Part of a small language model's weights: vocabulary 8192, 12044 steps.
MLP neurons of a small language model. Each row is named by its layer, matrix (down: output weights) and neuron, and shows model dimensions 0-63. Each number is 200 + 20 x the weight over its row's rms, rounded and kept within 0 to 999.
A block is one neuron, or neurons of one layer that tend to fire together. After each block is what it responds to, as a language model described it from the Wikipedia text at the highest values.

L8.down1508,190,209,179,207,216,203,219,181,209,193,211,175,245,178,200,206,198,172,205,172,181,170,206,194,224,201,184,184,195,194,194,170,174,160,189,204,203,175,226,214,238,211,160,181,180,209,224,202,200,203,218,224,197,206,230,175,258,216,195,210,186,206,217,185
L8.down1884,161,221,201,242,200,222,200,174,198,174,220,162,241,191,158,183,159,158,233,211,193,182,209,171,238,193,217,199,205,192,234,222,202,202,202,184,214,182,188,216,223,179,188,202,229,202,211,201,215,192,189,219,196,191,165,207,220,203,207,179,205,245,230,243
Responds to: Commas, sometimes semicolons, that close a complete noun phrase or clause mid-sentence, as in "gave it 3 stars," or "recorded Mellow Gold,".

L5.down136,168,191,177,220,184,213,218,190,197,176,197,172,185,206,201,179,209,184,212,187,212,205,206,209,207,177,180,217,199,231,198,202,164,190,195,198,213,225,178,226,205,206,184,215,186,210,217,199,197,192,183,194,223,203,210,208,196,214,188,226,210,237,200,191
L5.down1081,193,173,213,212,211,191,199,183,221,183,219,225,189,183,196,224,193,201,184,216,202,192,212,203,180,206,182,198,167,219,181,221,205,230,206,177,212,187,216,222,186,167,182,198,162,213,190,181,207,183,179,203,212,202,205,184,183,230,211,183,200,195,200,200
L5.down1467,224,199,175,224,192,185,218,186,189,199,202,190,226,166,205,200,226,204,190,205,185,212,183,192,211,190,203,233,236,189,202,213,201,175,206,211,210,213,201,206,195,163,206,149,190,225,186,172,182,204,187,198,204,215,195,192,193,212,206,222,155,213,201,214
L5.down2121,205,164,212,201,208,162,185,232,197,212,197,165,160,179,145,173,213,205,199,191,204,203,178,201,183,204,179,236,158,180,184,176,193,219,243,211,198,181,202,228,151,191,230,192,182,176,183,187,208,228,203,199,152,229,186,187,188,179,183,214,193,191,210,181
L5.down2347,208,202,216,215,179,176,230,219,185,193,235,198,228,221,181,168,212,195,199,185,215,220,176,227,198,206,221,207,198,206,158,186,223,214,183,211,165,190,193,222,204,222,199,204,175,206,182,187,226,141,235,193,203,211,204,212,199,163,198,220,201,171,204,239
L5.down2489,190,234,169,213,234,209,209,218,216,187,229,190,172,193,223,156,196,175,179,198,173,219,185,202,228,208,211,198,202,194,201,240,217,215,183,194,181,218,209,199,211,178,199,181,208,177,217,207,232,178,242,208,210,194,215,172,164,200,195,207,200,177,221,202
L5.down2625,172,207,220,187,221,187,256,179,231,217,169,234,196,188,229,212,210,197,180,184,228,190,218,217,195,159,173,163,199,203,210,201,178,210,182,167,195,185,237,194,191,217,171,186,218,212,200,188,227,223,237,185,206,177,208,204,183,216,230,188,197,199,182,244
L5.down2642,173,188,193,204,183,178,224,198,228,220,169,195,227,189,231,230,223,210,224,175,197,203,187,179,220,198,156,218,217,227,177,195,187,192,190,212,182,185,201,214,208,132,226,187,204,206,200,164,191,197,235,211,201,198,209,219,199,242,206,203,199,222,223,179
Responds to: Short subword pieces inside a word split across several tokens, often after a prefix like co-, re-, pro-: co-di-fied, reb-ui-lt, pro-vi-de, co-ed.

L10.down214,202,218,219,222,190,222,213,179,201,191,182,165,220,174,165,196,201,184,243,166,180,205,222,209,200,173,216,236,193,200,194,215,187,186,216,224,169,182,175,182,226,250,228,212,180,217,169,186,174,222,224,201,185,192,206,187,189,196,156,182,202,211,209,186
L10.down361,168,193,211,199,234,211,225,184,213,203,187,212,215,157,199,215,218,183,171,187,169,219,227,189,214,218,201,210,226,225,199,198,199,211,176,210,172,189,211,215,171,203,217,210,195,212,201,209,204,205,198,185,188,196,167,190,194,209,222,222,173,209,193,193
L10.down2040,215,187,187,213,220,160,179,176,211,172,186,182,192,201,193,217,256,208,198,186,203,178,188,191,221,177,186,198,209,163,193,220,218,217,171,229,187,183,141,202,191,175,214,200,173,206,175,191,207,206,192,184,215,194,211,195,182,217,192,207,185,227,192,191
L10.down2509,202,186,211,211,200,196,216,178,190,193,149,222,196,213,182,209,241,198,235,218,210,210,229,181,209,209,181,199,189,204,188,195,218,188,196,206,196,210,186,209,197,208,188,190,213,190,217,177,198,184,188,200,193,180,216,184,219,208,236,183,180,204,230,186
Responds to: Fires on words opening a time period or a new section: early/late/the before a decade, century or era, and Early in ==Early life== headings.

L8.down336,201,173,182,165,197,166,201,178,187,208,209,241,226,212,200,208,165,203,176,202,198,237,207,198,198,192,215,183,201,205,214,201,185,212,187,210,210,211,187,204,180,237,209,174,218,198,210,181,232,192,207,209,206,205,208,225,199,214,204,200,177,199,187,196
L8.down2335,235,200,212,195,204,197,206,194,201,209,177,229,180,211,183,182,173,206,204,176,208,243,241,211,208,223,220,187,207,208,178,203,228,224,211,216,200,190,179,203,206,196,208,206,170,196,228,178,177,200,178,199,205,195,201,195,179,204,212,192,198,175,174,165
Responds to: Word-piece fragments ending in "i" inside longer words and names, mostly consonant+i pieces, such as strate-gi-c, Li-ci-nius, Pro-vi-ding, cal-ori-e.

L10.down260,164,202,177,202,203,187,258,176,181,205,204,191,173,178,189,194,188,203,200,210,219,235,177,221,177,208,206,208,183,217,211,190,197,214,193,196,194,178,195,191,183,245,202,150,236,190,208,209,161,164,192,186,197,185,204,187,193,208,177,199,202,214,219,192
L10.down1316,188,246,211,166,235,207,195,200,200,218,160,186,177,201,218,219,191,223,226,177,208,203,238,188,200,198,215,174,201,244,179,231,237,199,191,209,148,188,202,224,208,226,185,193,182,150,204,223,171,213,206,211,184,208,172,243,226,201,158,214,177,198,154,145
L10.down1568,162,201,193,215,188,232,179,192,204,221,201,185,212,176,205,190,203,212,235,196,236,217,211,236,233,179,209,192,201,194,167,248,185,200,188,193,195,194,175,208,207,243,215,203,203,163,198,166,224,192,194,218,210,218,203,178,208,253,199,187,199,190,175,213
L10.down1855,189,220,162,211,190,185,214,199,216,241,230,182,199,210,166,183,181,212,230,194,228,225,214,203,167,227,174,161,214,208,186,205,208,172,205,191,215,237,178,210,168,213,204,212,206,188,196,224,236,175,179,187,169,203,187,204,187,237,231,187,217,192,168,201
Responds to: Mid-word subword pieces inside Italian and other Romance or Latin proper names and taxonomic names, such as Giovan-ni, Nazi-ona-le, Cass-ini, ceyl-ani-ca.

L10.down0,192,198,203,202,193,177,180,214,184,200,184,204,238,199,255,210,191,221,202,185,228,192,184,223,176,207,158,198,227,179,160,177,189,193,203,198,221,172,179,225,211,209,185,187,214,234,185,197,204,191,185,225,216,184,224,186,194,187,203,200,201,214,202,215
L10.down132,179,196,196,213,192,213,178,213,186,215,223,197,222,186,231,176,226,204,233,213,199,219,185,221,177,210,183,187,187,197,181,191,220,202,177,193,194,224,211,215,210,185,204,207,178,208,189,236,196,207,192,209,204,205,176,205,205,236,194,192,189,155,196,223
L10.down2097,207,185,212,215,201,190,182,197,197,228,202,191,207,210,230,201,208,204,217,192,185,168,208,196,217,217,212,207,208,182,186,231,210,199,214,207,215,213,180,192,192,230,188,213,208,173,168,205,191,215,163,212,188,182,209,221,226,190,198,237,207,198,196,173
L10.down2160,183,213,223,197,199,205,180,221,204,162,212,188,228,194,184,209,198,208,205,201,198,223,205,216,198,224,210,206,157,206,190,217,201,217,229,187,222,211,182,217,214,206,232,190,186,204,193,197,166,188,195,198,167,233,211,198,203,215,187,218,239,188,214,208
Responds to: Commas (sometimes semicolons or dashes) right after a complete clause, before an add-on such as including, which, and, but, while.

L5.down143,213,215,195,200,180,182,225,219,212,166,223,188,188,191,166,171,175,184,213,210,180,188,189,220,198,180,182,195,214,209,218,252,229,177,204,228,151,186,212,210,227,180,159,201,170,191,190,196,184,230,220,177,198,222,201,195,204,210,180,197,208,191,172,215
L5.down601,187,195,195,202,179,209,199,173,180,193,210,210,194,210,140,228,167,202,201,192,187,206,213,206,209,187,226,259,197,236,217,235,192,183,182,262,236,217,193,208,204,198,178,207,194,214,201,207,166,172,247,182,191,200,214,215,208,219,209,204,185,208,188,215
L5.down850,190,251,233,212,196,210,212,250,244,226,199,205,232,219,213,207,194,187,222,199,192,235,192,214,188,213,233,228,223,199,216,176,199,190,206,181,202,200,176,195,208,208,202,211,197,196,189,223,213,205,175,183,151,219,162,211,178,209,191,214,207,213,211,207
L5.down1504,193,205,223,224,229,179,191,232,206,195,192,174,169,205,181,211,204,190,213,208,194,185,157,205,210,188,186,195,224,184,147,222,211,200,206,225,179,194,162,167,218,158,192,212,220,240,185,200,235,215,209,192,209,205,212,198,220,227,209,177,185,204,163,190
L5.down1802,211,232,199,204,176,206,236,201,224,205,182,187,208,219,166,188,180,227,202,255,215,188,225,199,230,214,205,177,245,229,175,233,193,205,200,193,209,192,173,220,218,173,241,201,200,205,184,224,214,226,215,196,231,205,249,194,163,216,204,229,168,218,176,164
L5.down2089,241,191,248,204,182,171,196,205,230,208,219,188,201,200,171,180,206,179,184,185,226,180,240,220,246,206,169,187,222,187,171,190,209,211,209,235,219,177,161,256,200,230,248,247,215,213,184,185,205,184,191,174,136,182,218,192,168,251,215,225,193,206,163,195
L5.down2639,198,205,187,188,197,160,233,212,210,171,211,183,206,237,184,171,182,221,206,195,218,173,218,201,193,202,206,197,187,183,189,199,160,202,185,223,189,220,183,217,188,193,228,202,222,171,229,215,254,168,200,205,229,187,206,212,195,214,200,221,179,231,155,198
L5.down2650,164,174,189,218,185,173,188,186,205,163,203,160,160,178,214,202,184,180,182,179,185,181,188,200,193,186,182,165,205,177,221,217,213,179,224,203,185,219,228,201,213,176,212,223,170,202,239,184,235,199,212,194,204,232,195,216,230,192,181,191,217,210,208,205
Responds to: Tokens just after "the" that begin a longer name or time phrase, mostly years (the 1909 election, the 1930s, the 1891 Royal Commission), plus mid-word pieces of proper names (Norfo-l-k, Sacram-ento).

L8.down1364,221,235,191,197,219,201,203,176,200,181,217,184,149,211,192,194,180,234,216,184,190,192,223,211,198,184,223,201,185,198,232,167,238,219,208,227,162,237,198,189,215,225,221,196,188,192,200,190,199,191,209,214,186,191,192,180,195,199,234,203,208,210,201,217
L8.down2039,212,182,224,220,212,186,198,183,179,211,215,212,218,199,202,182,190,170,214,200,211,179,211,254,203,206,177,211,210,210,200,184,187,202,201,213,196,226,165,216,154,206,194,223,205,219,172,187,209,210,211,218,169,207,167,204,192,184,185,197,167,195,216,229
Responds to: Middle words or word pieces inside multi-word proper names of institutions and events, such as NCAA Division I, Football League, World War II.